{
  "head_dim": 64,
  "norm_eps": 1e-05,
  "rope_theta": 10000.0,
  "qk_norm": true,
  "attn_scale": 0.125,
  "learning_rate": 0.00906,
  "decay_shape": "linear"
}
MLP neurons of a small language model. Each row is named by its layer, matrix (gate and up: input weights; down: output weights) and neuron, and shows model dimensions 256-383. Each number is 128 + 32 x the weight over its row's rms, rounded and kept within 0 to 255. Numbers have three digits each. A neuron's up and down rows have the sign that makes its largest values positive.
After each neuron's rows, "fires in" lists the words (lower case) most often at its 100 highest values on Wikipedia text that the model never trained on.

L2.gate65:183098103052107140178061118177135107149109117068139158155095136116135138090064096119131098147191124136133153100086164133075084101174102193123112120102090106150117102120129114144116135208101130103156082159176120090094187142081126088132070136134211155124077074111070144113118116154107178124138142174099129090121144127149198131116103195115121167114117102105104108130128113036123129136144
L2.up65:137127140151223099101177101075161114109245141119142114106100156108058160072094175105125161133138099132092178094141093203138163134138148131122111087131157120174137098104174139116131126103115213150134166084166142104101108171108103118181137111128129109144142151129134164173118128108119165081151066138163131083132106082132134140099087144159117152127137198126128115158192085153160137117081
L2.down65:116023121086118165167045138168130091137037078150105103146145176165159169145104084068148116133142161101110119168109161125062110122162083138101126089086115112127093148190129088112139040195108131120124083181176111143110114131127148110112107201130090160100027080073089099145148095165095152115077151139128116149062118191131155129190116142148095159104172100171109121138122132118095102127197
fires in: "game", "games", "home", "votes", "h", "clay"

L4.gate186:121139144176101091109141132188100138174092099128127124158112125121127218134091160112075146139163129134127122097172116106130068067095103087133045152119090168154167136112128055174103128119149191126074150089152137165144166126121160147089206145098116161094107115090093184140107123170111126094177107151198146051160147132075155151131059093153150135123120115090157111132139114164171123098186
L4.up186:184149145150105130121116116121109158102164142069093201123153153158140150076124127092078149154124096138113106089131145158168118143127166124113061102168147137143146119154009118145128136142170072189145135103100117118158143138116145118097201146111159112095165094099084136119098190119085100173143183142167167141100086097174126110080110142164121139144164171056148139110177193116123123135110
L4.down186:126163125161116137058132144152173139125193145110150129096090180153194132086152174100115168131175213106145130147210174052114085142070188099173104190117113135100120111157119115116196159155102111114110153091139174118157113111166145176093142109092097129115106137160148165137153172184199144097093144132163153146117136146142106112132066087152182144106079123100138144130167076132186088086222
fires in: "as", "while", "variety"

L2.gate131:077132142175100123104142210101150110087168127151082086181125130155180089180143165118128108155104117151095163166197093169136173132097139149146101139181163092126127056118087117095117142158150133121140101173176159101131159153106138136117127119111096129148132192200141132141201147181126130116140139177113146150099126107131152153108066133074121107170070167084174114149103130108141153154077
L2.up131:074041130162115109126121123074109170081141123112083042179146091181136140173129171161179111113132094160078113117177113144183128075062096112129080140160150137083168060130171184138117122146052154161141133204176157081102197133108149160135107148115127203091100116103109156136133118207179096139206128174112142105091140151129134122088109098068073124135096136155138114182098132193201157144155
L2.down131:193160144143080068081128088088130180093097130159125107102127130093110098079142182210131112111137116172147080113113086196166099115140091116117126062152117110109144137171148119160192119139124085111181094142144154117143089144159080178163069153113141158124103080047100156133105094244165174106096100127148155120122097131155176146126082115190095085146104131147118132105110126155142174143190
fires in: "to", "title"

L4.gate1041:118206100091120155099114098094109153097112135077122155107119139123115136137120133092187157134082156116099179109166132093090136117089085123121132178078083147098061138172068101134158119147119180117102159183130181161149146168096144093138190230093135183149157178111097100105057161129100143075164153093121174126125130128128052120054113117130071117104140113142128117131126095102121130070107
L4.up1041:187138119124134122155158133063126138121110126143134071122124153113160171115092140074135084181128126104120160191097065126130122144129177052141081142163130107139099138122147113159092127097135077195178152129095093151105125068155104138147121150100102121123117134055133113100160106132106102125128145165128157176080064168167138117116120083157191171154131160146062100138126168137099118141120
L4.down1041:101100145117116158117161142153126143161125101166073106143088066094124158182186168126185136128137102100120124119156167115045097120106157119114111129161129132097172128147088182105120127161127161113068153105135152124165131225136109137129195102169114144148090165097150123167103180107147102148139139152185172129149122143140148105186148080139141140137177146107113137160142109158115181099102
fires in: "to", "in", "into", "remained", "from", "under"

L4.gate925:134073067141146124130178142111146082122114196094091096122136118097140046128092146124155175139174101148129126178095134160173117155154135105094126075134144156125162149162046073068138160100125138144130157127110119125121163142102109112177146137086179140153120125108137106155085148163076144088081142153156116134124109139161115105134134154114139120144182103145169141049156198105098182130162
L4.up925:056120108095155106125215065176114093112151144122124105177167130154131133144075128052156147115081119164105114188125141124126153120122101122173128118137188143110111134114107140139128150084149135102214160136176122128108101088147124151105148148065134102125040185163162158175134127151075184096167167099175141073065142150093180125139138129153168103133176117093087154176125118152148211183173
L4.down925:123107125054116072105113124097133166117160125172123120111122136146139160078095114132151179062149186143157146207148097072114167142131131146139156061147115160107145106144102133135103116150128150135161126107169108111184138164162249158050160123128132117168082078145060122148173141136118172131109106089195118095071074128132126068156134056108179088151124162122083153183159094112190139120121
fires in: "after", "this", "that", "she", "for", "on"

L7.gate1102:161112115114152137094143154152102105062146096084137144117098103107109104176107106132132094121127101158137171114128138122126125132133135115108142157146105098139118114161146133130127119127161124111143162124130025084146062157153144171107087174088142198136105171174130130139115123130135171091163133070120064169103143097137151093124148101069125119135136118143109089084063128047090147157110
L7.up1102:103148120180046158155092107117127126086092110169131152151123139092122119148131146039125105176113132093080120086162188061130179135124151180136137125192168106104095125185164139113124114156130100063132159132092075105132080124183159175101135132140115140193089194097140123177146142129135133131166203067169148155126120088134154104095103169136130089103095146115148105094114132124102114182086
L7.down1102:140143199140157133131057138136146166188144175138148142144149159132124096120093171018071129113106112116122079160134065132123170113068124125125132126130105054147210186068128108181139148117102055130181101084141141128109185065098141131131126094150163117102099129157105122139130120169055122123132104141116163122178133113170112140077099124083114151144140193088109105150137128106135106098136
fires in: "one", "there", "two", "three", "a", "after"

L2.gate985:113137092132150143111132135150153157072117110176155170110152174104102188112105149130136174107148110105064126161101144150148143106163036061172097154167107056149160083059116112137069089127115171094160128163096120087126137134104111120148111154128164120105111104112156130114187139090095084114103167086059110172097156106092132110161114074103073109185128097121092104115163107189084159157131
L2.up985:154069146146101118122149085148156170059177087156076203101117134165113173217169118125086093052098096114087133073168096073118092105161128069153165163109090152139126184124163098121068160172100138130128087110109122146169141095135139126090094125139142151153157179154147115087134111096092126122174072128124152096124126141151149098104117108137092172110109123125045102127147156171019105163158
L2.down985:198078135158099127084155134151174152163095135163109159113117085153189141134127171159146052133123163101174092114095123079086150090138117130190159164085078196101120192132186065084066171174091101147123121110135150137100135085109141127118138089136135112164102164205137104112161089119102048125106085140099181074122164115153148100086120085179108128095101150104116092070140113157041143174157
fires in: "born", "as", "a", "post", "track", "english"

L6.gate1389:152150138132110107086140133095089193128154110134129096169087147143109081116191164058087142171075117123161133167126146090099144126092158173053167128092116143136069175129132145128118093156174109101153109157093118118148089073111140143183143141117149151203156116089062188155126102097092074130168199120168106130143130142188147084129157131133169158170108080085122103120093043140102123110106
L6.up1389:121112113119102105112094132086152205179144057195122050154111123140123080174101122133137089119030127177112135176126150086089103128115127072189124140131123140085127143141127123136127109144189109076148117129051138156134117084087202154200074118098145173138178080134102106095082156116121077136137165153162138138116097135155151140116151116098108178130156080120120115101154105158168166106123
L6.down1389:121078197175125103166157158131085185113127114104125179174084153102161162121091115110158097104136083100085126130142153199128143143091188145104153141106107105158160088119071130095120082159128114138118103146109148087112098127154145152132116127095112102109106111092187151105156182152092131097139150131084093138131153116165100143064082131151075149154139133070094172156138095107135133081091
fires in: "in", "into", "took", "of", "entered", "take"

L4.gate1260:108086096156176087104160068113179114134106090181164126143154140078134093107154162117124092118089124198067187141110137155137135078149152141165084173132166124104145143131107144151155139132096147102121146112129079118136075085102145158161161146126134115141111119146075153148107121105167122123146113119161103045117080138162117082181156121097082194171141214097144130177080237147172104164089
L4.up1260:093126111165151108112144126154127138106093133144153192092133111111110088122115142154133088137108153142085144172072131164095109138184192152124111089145165141133132096110128100171138106109139112197119127120094104167166068131164140157103063147178133124106192115110128116198136126143136112144121108073094133100096085178108111088162159108116102141131141150105097081078060123088150128108138
L4.down1260:123134173145155107103147147173095077112088127159111165122155132121108154070082074079070186168151140094130136084226180139189157139143119195113168124164125161152141119122096151124111166123125135177131160117123129125162110112140139120126114181138164170126118164152102153138123148183153111110123120127161158120120140098130145146161082169090124090148129108122099151100129126115120178169175
fires in: "of", "that", "as", "in", "after", "by"

L4.gate262:072128189128063138135189108157160146053172181100123095145112129123098136132134155127109085122098114164163095147142173134106108132147173199170125149135161107098084090212137144116103151102128109113097093134130088134121115137130101110174123156122152118118136144104120160093212080125089171174161104163119147118147111105133137121074130080085100117119138074107127108143132129126114070153126
L4.up262:148111111181103123106118080175154106104192150148154112165066151125072144131128096177090146144118152163122107120119142106080135155141114111141167084143149147070153100108126088182129166071169143160140099140121085224167078104139163169151120160114126172128141093119123134148131139140130144096130157194088223109149194168103113095182069134128169147143102119126116139127097167135160169072140
L4.down262:082115174123087090115136071193101120142186154091130144135134094150183110057138144113101116154090067137130072135130198096131121109117115119096143143163142110110120137155177155195125106132109123112128092132147122099188093131152158153149169159134174155132115127142078127150184115131129171148245078129107168163119100167107068151107168166124136153079163099147153130116142162132120090113099
fires in: "of", "to", "in", "for"

L6.gate1203:105017124108074119090152155085143204117156086140141160168188111149127102142167110118165133139100146139115153180136135169092092114135190146148074164090148094144110177094064133132085160113104139129111113090063137185147092122112179143182139134056118137059138147121118161109130114117124146050156132041120133048136138168166098199120157168158148121174114116112146102075096150150094142145092
L6.up1203:116109153122106095151087084139137170084174149097127053127098160149087106077107096123136153157128128151083143131183078157112136123164148101127116114146152123066157196130091105104096087135161177147129072160106092105126103143117158139118141153136094175113217130079080159157151132121154123128139108123089144108144156138185076116138143129146128078167139151146093044103125199192118093105122
L6.down1203:088072136140107146089108185139118108101102143132142179175146130143088115174147123153123118164133108165174164151131166163073154136128141121129181128128143142168084187139105153131064092136115168170124127097156141122111068152144197137137124140121158078090097148072101113141115155076127130046137108113117057046125118181123154179124170160146115155118130139097152092112136087123091149092135
fires in: "of", "to", "despite", "from", "for", "by"

L4.gate341:146124136038116124147133164180117131082101131130142157167108056095132125109063153118135067063121147115151113152182135141096104125139097105137133089084182053130107154108070090117107170146115122138081103148115073100128168153203116133134092094130132064138115135103093156176096070128112107162124135106130107195142112105144169117168169173087144126110158096151113132116126114138115113167117
L4.up341:130157148074087144108101124140110085121096107111094128062210175106172134167122106095142096098211149155116135147156173147079102146102157091149119132092108064100165117145129104135134145181093098171122104165083134098134127097128180106094196126155134142139152219142170137138111076081147141140206123098126110150117111115153166168116097123121139124076121105147099098162174093086094112146089
L4.down341:138173119125088147070124153180111126117091126120129118170144050123157092154082141208157086077086108047113164145133153145151099128103057092137120134167119139167154138163088135136150123148126085137125179114219091096060128138123064097139150147099128121134125157082150184166145155130084131185116121121189128209141160144121143083091172153100120158153160184127098125143085092158182065121132
fires in: "one", "two", "there", "remained", "three"

L4.gate847:097109232105152092150087133119097123094135164127157110068135165067112163144100146049133149148134127106097150161074135160114121140112119130168109092174097129109139135118144119180087193140172161110066132142077189178047161140144135073205039167114113136065161185146157118109104113103130078143177145109107116140118075129118186074126166130137161104114105167155149152159161129154109096110108
L4.up847:139142162170119069111147008134182109169148114074081153160097108123102169157136134164137116160173137153137125135159161130107096102100154165142138148065143079137159086171102104140149142154198128070137121162123088124081134111082132110125115181125052107172133067089120106139114102153123145129157086093152153050071119181125113176094086096178135166139103108104096110180053141124130084135161
L4.down847:113115164104132105146137100151130174122132169162119171094170136113112114137146091170110176128146101084066147128104169157153098112149158071077173116138107145125117140089146184131109141092143111086110120130091110187130113118122255095142136059131144106170070176156137159094183158142160166136041143160131125118143058073184167122150076103105118166083119111063127092082053112130117157224155
fires in: "of", "as", "a", "with"

L2.gate760:107181123123168183099107140097150109104143128187145113125132139117146085122086163141065136193138157160071141188149150122180105083139117134186111126138190099093157138118134118148122081161196159171127177149157129098101133143055095161131124097092060135092092102099129070150099166141171120139246160119145170157078111123122169143162166069123148148114109146153177070044115177074081145228087
L2.up760:099087125098121181095174153091157087120151143177146148194195162132143113166158158086122152137183078128072137132141127178103138183120124128181144124148174132155124122146125129105124145103085146195077128106128080127092117092104110181154185157110108142130077114094161131134108140120154053059161126110088146071118165100116168128158111082090136145113167149102199046131078140132176085141105
L2.down760:098142096098134205143131173133140085139094128177129107125154182146097101115132160105138103081114104113137120131130071145133149126120103127147173139156140110192167122128111170173147126118102115174082176141115159111111154075129009145135209176149081157130069106147194106133159068140169134132131125137142123062127131159158127134167145109140148122118129123190125171121139157116144144116088
fires in: "while", "to", "although", "despite", "with"

L2.gate447:127183185137165114111140122066179136135094074117173164055092114122124124157045164116190150168153079113112165122105126132123071115125082093076138142180056153142084139074169027123122142078151166127137102151166176096113177142135171041179163135176131181134134135078093110131115118099135161154128116093072177149111124097131134109090058118119108130084137188129100098150119109183155156128089
L2.up447:200106130111175100123099155047155170114098137106127166083100162068131125133088121079173132147100102168110143103130106138101124123128060134103111231128126191019068109110150068112166106131180149114161099149127134158103169115151168117108145102133149194136174114105116117138169152080092142193182143141109159107092066104129096131141107109135099132085120181142128164155136110191153112134076
L2.down447:136123166043164081180095135150163134147066151131144135084110091090115133156088115145182119140091049119149139159108080128090125081176083153181110107197063173120124163178153081101163112112126135187166129125131119147110137147178255088160140120142118205149186102102101090133088093144192154139148161119107153147086123124129110117152129086145088117122086176099128111128148108119221148162114
fires in: "labour", "presley", "republican", "usa"

L4.gate1435:035105106153072119140103163059092089108150183131143077151103184143168135081145185100116087144121129075131131146109074098129112117125135149173116123089110165112101143156174142128148105154135123167180133165140084147127116071164127118168201148071140151177081098155125183161189083120114122123124130120136173102179073124107144085135111091156098130133171127096112108145137161124124148151185
L4.up1435:126104170135133129133091119118127173200154064165108069150088143185153108072125142076136135111170153108145120163084110125145083115147127127158120146148163162119144080153117119121156132062125084151139153155132102193159133124099093140179143079128098088211110156135152140077148144127126085132130083109115143140122076147154134069054073140163133202161099161091132056194136140129118168113055
L4.down1435:086128140121105126140096139159106152061116113182093122096148108097144156062153162144100096120176093102103146154084097193151179173155127125112133105149130167092155113143117172195120104120117141213105144123109153122171145175144192120149137119085110111113115098095100100141103065164123093101171148114104148154107098207116202152145128143172106103102142147111157108196160183146171097090068
fires in: "of", "from", "that", "against", "in", "about"

L2.gate58:065129124096123149093164156095117129092146107126135077142109156147150068097079098159148094136098121146115133159083096131161151156191117081083111141145148118170087152155083121189161096082141150095129116154158112137079130170145102113145134095182107127164105123113125180161166139126125081149151101170127133108106110104072108133172123103136115108046142115126167129077145002110111130120123
L2.up58:061096127115101127123137118143127151128156084103124144218144120110182122142128132144200095105102056159150083148089152173232167173115126144085132125154161130219086128074149115158149138111194147111098122105108124076128113153099136123146130096152144161132052103146138152171120179111070125073157138128088144109140157090120150136088089140135144091106137047106086130113154106095112124183168
L2.down58:143179096131149171201147175152154074106163166152071147082124096109097083122152080108095091132138140132129155053145127125049094097152136142174135172157115121095130122149165054089125124139127091072135105080137100151143128139087171123133129161077129078141174176104128151138170135116148075165095120133088114093132146119160087076126127159132183085145146184099149085117112176185133145092098
fires in: "he", "it", "this", "she"

L6.gate1136:083072118111168171111139180100139162105174105124135105113126080131119123135132071115173107188118103111118164155090055131114135125116136118134130119051094143140102123153124187147143083144101187137155137108165129124111097135161152161155128114091096102105102112127110185146111145118152148164090155115159147128161117095084148189122096177125044108078117152123181144146096131102144121107133
L6.up1136:065081113184092165091136104119081120093144189096149160148142132164126115106180197068097157169088090139098128104076137133137106159189111147150066167156135121115072148127138165140165142089123155153157132180201101110173146163108161127097188165103104129138117156172093148136121127102145138151108131110169121116118122186135137180114087185103153072099108108101152136102126112142087054128181
L6.down1136:136107116172146151128154134134104073071099092097118124129137091186104152122140097113188141109142159095174110086133113107128084180150161123148173203104169169070126152119143113167158189154096089115074141138105141122134140050131255144144150085133190145120170082075120128157117130112097058131139160115092162086121112097099110152055151078093146138128158118090113072184154111111158121104113
fires in: "it", "he", "they", "and", "before"

L2.gate543:088165076113138170160141099088116153081094160130170137107133176130170153110117169136193126148122160080094161127107144144151128132157099151148095076074113108118097083139137182198100140112112145103158098091148067098079119062129089173126100106084085086109128176139150119162124133147141139123121133083127148176089090123074110094157113171129136143139141149159094177101148137100176157134108
L2.up543:128150119128132119145111091119105143159054154165152154112175119143169115134158164122147116098081160109170124090125115136174120110163160134095128160154150135093087117126104143152141146149124102060166062103102155131174125164153124128129127144118086100153143110124096066104097137149149125141166108121099122202152108150141180141125137105020114157132145087205113076137140139185162147137181
L2.down543:132169115106086146103084094085117177161134126170132161075146159106173110131139117168139157124110100108165158073126162133150167112196105136102107146177161133142097086164117152146102191132074122104170134124159094088177123150140074108146126204121098102128158096100142140095106130165135113114126129155089099189084098135137108122147150142090085132155171024138082102106178120146108094128108
fires in: "women", "men", "people", "underworld"

L2.gate1484:169150110183084146166123119154096077151165132134119125125110123177129171119156110162102122129131016103115106066092154119130104089137095133119149075177134141097149121142132108148153113082031139144114137130125079146132132154094106107177139174147132157077132133162102148150110102094124129196228110102168123077132109132128082191077161082085078104136152127152139150142121029170195120082142
L2.up1484:135080092143160148161134139126128105196134159111090149130156151192165171113210113129173083237111107137115082105191140146115163098125132168123131098120080132110166130170170123119102064124072143079081108162110180118122094140116140127170080128144114168126125147188113174165144118113166151131082088123140182177118056126098103146157118115066084079090140141129167124159140123121079110061155
L2.down1484:135102106101093108121159157135098109121148175116109135126119141212121208125119148078135090118085150099148090159163135143093108102130153103105192143105099216095139165103129175108113127110136157108106116157104080179057147085152119156172104122093083183146065115181178145124155143111141161144130085162184169153187058134124114121129105143131089052149157105149136112166166130164084134080119
fires in: "city", "population", "town", "nation"

L2.gate1287:151138138140118127117093161151175126135126117161128085124090118081154123072116095079113181134157081112083112088039144122137125148128099114112137116139082136160095134138200136106127147114149107099146118158158150083143146112145168139116156098140093119099201138159167122118119144164098129143197123118142129136154150104148085098193126068131105087092092115140146130103119136112166066124136
L2.up1287:118167139124141168133072163070138161106141156072155124114109088107160127126140119149133192152162152157120084123149165138107133131131169146125120131071085120119073089104171149098120139133098126148114143174059111128127127137102132118186118070175112139130200156140140067103172106161143117146149138128100167114079103086153140115112160187178105097069148130191108081149133045133111191129114
L2.down1287:133166173120134133094064156173139131113139141124137108155074059114144126102189075085165124131165123083161119102127171176160156135163130102101120128120140084166052126064146127109173161136183147111087147196114077162158161147121167115178143107168137121158173093193165138093214127121101131127179129068066043090081076142123107086079085139176090106128190129137102154132114077179158191088095
fires in: "born", "married", "marriage", "wife", "due", "personal"

L4.gate1290:160147071139117159080158091113117111105101095196120079179107214135112088091152117125155149148128113193133161167119108139106144145099095223146146120119163088080086126129166112150085201106161158081069110131171154111109139145106194148105165173060120097150181186124053150101135204137114165119141124169147097104104180160122132164056122118163134150088139132171122117098131140072145110121146
L4.up1290:108098071110117091177143122132109110061125106081079125096078150103116120099113104153095103161167153152163162120171148133114096112040138189141106173135088173114156131124137151183116076214153119135116114168104189116127094136136158123100140170155073221144137040112132208135126097134110112111165151142109121123122147141122123143045102121120163124150147123154164129140211137125125069089087
L4.down1290:158111102085144097182115176165155203108140110115162119127102062108119121155124128117157052128090096120128122113175184173144115027092128112128066172116198116158144123124154148180193138154103097111096160114150102091139125127124187113116132146148152166162140154127124135128120067160141142124134205146076114095129150134153123143164128098084135102151210079058142151109135150145171110126139
fires in: "for", "of", "in", "to", "on", "from"

L2.gate559:093180124098083255147119096127104100122087107151135145157068155154136103185191139148189101178123158148103113095147178147115105141137123138140113102150049090123157102154094132098134150100105089131125111129163136153125215115110162103139174158150167162162125127144143167192172090130206101157117121109118160131054088150150124162180110140182096115137164147085126102207210121173148142137161
L2.up559:104086197103096146156085159107150173135158108125100103156102154095154096138152093141182110080135157181099088113121099159049135159139126081047131104114088106104174099128154129066136127100104077162137138151160088070141099133125149120156168103064144113101134097142147149117174183105156089108125124111114163054095096190150120228145116083097056054063140111107140200160100100148133149090143
L2.down559:103110153124139096133088137127129109141169167097127115131162143181132169160210138172174109159122140151137141101193170170098110153178147129118094100153113131079146095074110089087113070142112136093119165124160113147121125142164153116113140123126144129076137092146136166167205123117175088160157089089141106110108082175161109147156113129100081063110109134075142131150130096174105140113179
fires in: "city", "local", "village", "site", "location", "town"

L4.gate1136:191123108116088097144154135100071139087161166164144111143159186196125138073163105144157167167153143172086105147114082156145096105166171097088086123130163107127126106138150131150111115109089118125172103061132134152166102120124173098091093121096118152184160089116133082169101070132185112134102115064137145104097099134115133165152144166160082139174126167140111071068131151131133114164147
L4.up1136:112114122097096125148193160131154123143142111137204145144111102103098151081152145168166117124149139097064147175162144111111139063127172075114136136195171127152143112136124161198091126120146070147141108177149077129143093099187199129144154096099128165117126134040146100133129126117142155137093122101162120122143094103170121153137170117171143121121169171067101145145127101162132162134116
L4.down1136:199117187163148136132158155099128134132125157010173119077140119068103138140103155037092135102107164049098095127117125140099123077123051107154133062163136213160146105163122137139102116141185134123122166125097130102103110096143184209102141130105132153063133135146138124129151132113090128116180086130142105136118122124201169058160072148070072131024092164157159123149143116094171175164084
fires in: "to", "of", "by", "the"

L7.gate934:124106164059124150178099137163142078113100102180124112121108119059134187142165129155095060096094097075134134117082116096209117190077126088108087123114140142140144129131082151106070149127111119137148106184136141154165150132124157115133217128154114158173126165173104143145097106137155059127106096138132097126172171213222183162131153144139105114159093173112079131092129086124080153165123
L7.up934:123182121123103139140091113166147136098155120103138125131072110117146173117160117137131097147112138149088133058103155072129119181150244101117106131116119136168144178140132134138147103103095123119114172160145103115118165147153198124166164107139125141190201137175129108134101123095157130148130131082149138104110062143068138077077138139124147116115093112188129167134122143149073148102093
L7.down934:126135142160131118108112102117151062147140095130133182084101165129086199132114129148086119142129074100135176134171150165129097166088186149149111122141084115145108131102120126089172178092104079073097182103087179113131118146119216041106144158118155151079110101135115150110117168132137134113114132134125106177147125171184115073033205165129108130163090180122096160124164129137106140083128
fires in: "two", "of", "3", "few", "three", "many"

L2.gate100:069119141112145089078189106160186110170082120159090062120102130171209103155148175141165129155138094157160106121138184166084164113079150124149078112128201145153102179110145138146138097095145105124156171055138111117123092097141094139106191112123122135103128086148121111083070105147113123102145155165126175101127079112108089124072154124120114067069103119101130131174135095121129098105208
L2.up100:148160180123110105106179115182118155123100086155138081073133111144210104076114126168190094164134136129120123123157119131105148114148195104191126130194148090109140114132108133138144119125054078067121148089141082091138089127088105114095147118136130142161098048137165138155145094156131114130135105110146183095140040134124162144160184091168128067136115126126156180138144139143163195104157
L2.down100:067181176143164118118126167177134107148108096148146151090119127162172145133187137161160132120109099160159132121144115178120167174107156125169143087107193135141120110153152094089148161063105153140148128075106117113116083111141141179096066106147157174095121090144082076151121101124138137103122141125169130108126000116155109132133120137107105093126138106138163127136111122164133148126181
fires in: "airport", "air", "flying", "aircraft", "flyweight"

L4.gate284:124061137144162174098055172143145095130098148111131094143134108132094184198103127087179130094106060153080105071124143110119074106134147109111133129161166142050055144092114132152038151109153163091128145131164095149107182121139168078197066144152115135101150130146144164076153089136103099133116096193220124116139144123103124169119089149183156143133100111139107101108151165126144079194109
L4.up284:097167149143112146085130068121139172081178130095110112151121150175114095140156129174109116124093126168109110176113180105137159143161143117123160091230140072078137104099133112062098129130163101202113097131103115103126095175117177105095132169086071111140147139189056190164122148105149164191145142123109057121096137148083170111152116125073099145124146122093130114095086079097132182157166
L4.down284:153163149189137142098180119091107066079132151178125160125100170127170095103138146068081144063173117082121117154138126099137157105129111104137117124138192121123121121120180101150150143052150134113104184092075145068107118121163255174131099167165106132120120174072114098123109154128093143169118135078118187108179171210154131107107094168148099175136164133193122143151136145120097100121214
fires in: "as", "to", "like", "for", "with", "including"

L7.gate720:107145159157168136123136152111157201056162143173093165198086138144120141145147092134161109114158059105137165145141138112152143201146107144134165125082130173096106144117081125077085141160101108109090126168123126059063070148219143080142161152066151083085054097086081142183121128156131097132125152105143136067087136131116088115171143091142177152121108067119153069129170149133178151094195
L7.up720:149096109117110225176132171123198151118181130126044118102120115158190099094138105136145168145099149118099086132157171112149129112186126172159115060163111092133098156096106162105093156100210067126120103101087113154124166116122174148137100123081103125167089112110133161115182150104150151108151120154102163176121098173154134125138052073148143140093116126134068078105111106194088135130084
L7.down720:132142123160155105113099101148172140158162091160205169099118066168140094181097143138104123138110088083136171141130140136091111092139134132142202102122115124124141084127087083147116098158210158131152116168133121072107127085114157137121151133137042122091139106157105149115152149179130103106146113197114091112127096111157130145115095126125124150154116079117114121100124132157212131096069
fires in: "for"

L4.gate821:174097110100098098132158183148181121070174125125139056133150107147132152084158152201073172143082118136090152195112118152144186121163145176202150162134158148105169143178117097179122143174109117113158155191128131106120125123174153123123155130136186141155074122132139086144123149142132133101114156130077128149130173131221093165152086106072141170082214168110131097121117159066132108173119
L4.up821:154151091106107172121107162131119069110139137184157134069133132162131123110158114100111151167133167173141128146175144130081123085118111099156166080150102153158106125098152150132125125091166073077124189147183085099143092119100144097051099206170146180109088139122104161136144118098125151148119167104071115081090139112154089123148178140097147115132139139108027104131118089113181084175115
L4.down821:100181131110156163110117133159145158102144167080105159129167108194145159154077149103170108153134127087144132139121178060142095062176118135093106116140093104171148151175126172160089115167089142140109159085118161099092117101153137180071155149080162124119164196169147093185142123117168076157129079168146123132114128169161141132124141169119126143141144080132119116143127089114070097128055
fires in: "by", "on", "from", "through", "of", "in"

L6.gate88:075167119182123116149152096156045213153122147176166115149149162080086089157104145105137118209160099115120117113106109091128203122087175131144112119100073128086047077126108124144074159128109134104173178060145142121110148124114142134168126146166109102109175113063110089086096123100078112112130126144090136076159157145132120118101175007168075156126176202101185121124166180122102146089108
L6.up88:146091127133147107135167157115136120151104150093096107079112121107095085081091113150125120099152104155131091133199020109131150144132125140140114045141167111147080112147131120119119150127141133077094123131126152142187161121147163090137156182133159165090134149146092126073154175152117116111134100100148188184167146148069131166114123059139154172105132145155102088092176122140088123126088
L6.down88:126137134169175083073067153164148143177139128101071094149117123182116102054151161071146088133155126157130105191175157098097116154118147161114113182122127089126067153122110135128136151101132145124079089134200178074190135124116145080100165165163073079069168155123102119174138092083191113051145076153106194194124147098119090094138162070155154174105124113138060117178153172093098152158112
fires in: "by", "for", "finished", "of", "a", "went"

L7.gate1535:115182128172122129118103186141119143098126154128121126148113099144093151156136073143129091109099151123169113183084134060128117086187119083178139099124135157210130129179129102167142130152091083134193077081159142083106128128069161110081167124156181127156073107113146130120058157098132162104159112155152133076091125102094137081082085078127132161112097109163120162098121137117186146111101
L7.up1535:096124141115125117174129122105067131092104109132090133124121161130092101098135077079135149104119148125109128154138041179107083124194099168176101124129132072142124087162127122153148118106160154089119087157165200111119135128106161133078122198144153167136148062122133099088136151175075122168154169120110092174111122111133120094075106114143175113141146147098110146101131086172062122109126
L7.down1535:124113078193104187177157151156062152120154093088104165155145096157151134125098129018161098093100142110137107196076089100177124133142109111179114143111110134129085127146113169143135159164123117162190110035122110092095141097093222065143204165166169167188119050124126091162102143133098100149160161151091152141125138108102147140145117067162172128133089114125134114119147127134190146129140
fires in: "and", "as"

L4.gate1049:164108114123128136046150150109069193108135157075136072152132168133185120112110181091171112110160190142126188099139109150136113152152165086135082074072110101127155180136071081122086189124177136181097157150179133143103072112072100158123142120090074147100070136116116141143129124104141138128126161164133191113123113156136068114104179167179154090200125056190061115076111067156181070090180
L4.up1049:147149105116140149179136117137116112148104140069108096152131177083104108134126139156153158097137116140121100175079143168127092116095151109136102084174101133066116144142115089213133105144152097145130165114149137160130097155138124137148028156171132100150180183140112099031071127179152116110149101095107103160109135132143134161139126127121125156084142096127097095147111141146129051135104
L4.down1049:122031108113100107147123090113099150119097126176055107154143120127078132135146092083157065047079095138089074144139121112121133073086055141147135126121119092056124155116078134144154156121118109120164174134133122115185067161127189148151107139147135090026147167134147116132151116207151163112089112100125089081070086082136134129071131134069107113134153145148140091094118147135137113094123
fires in: "to", "in"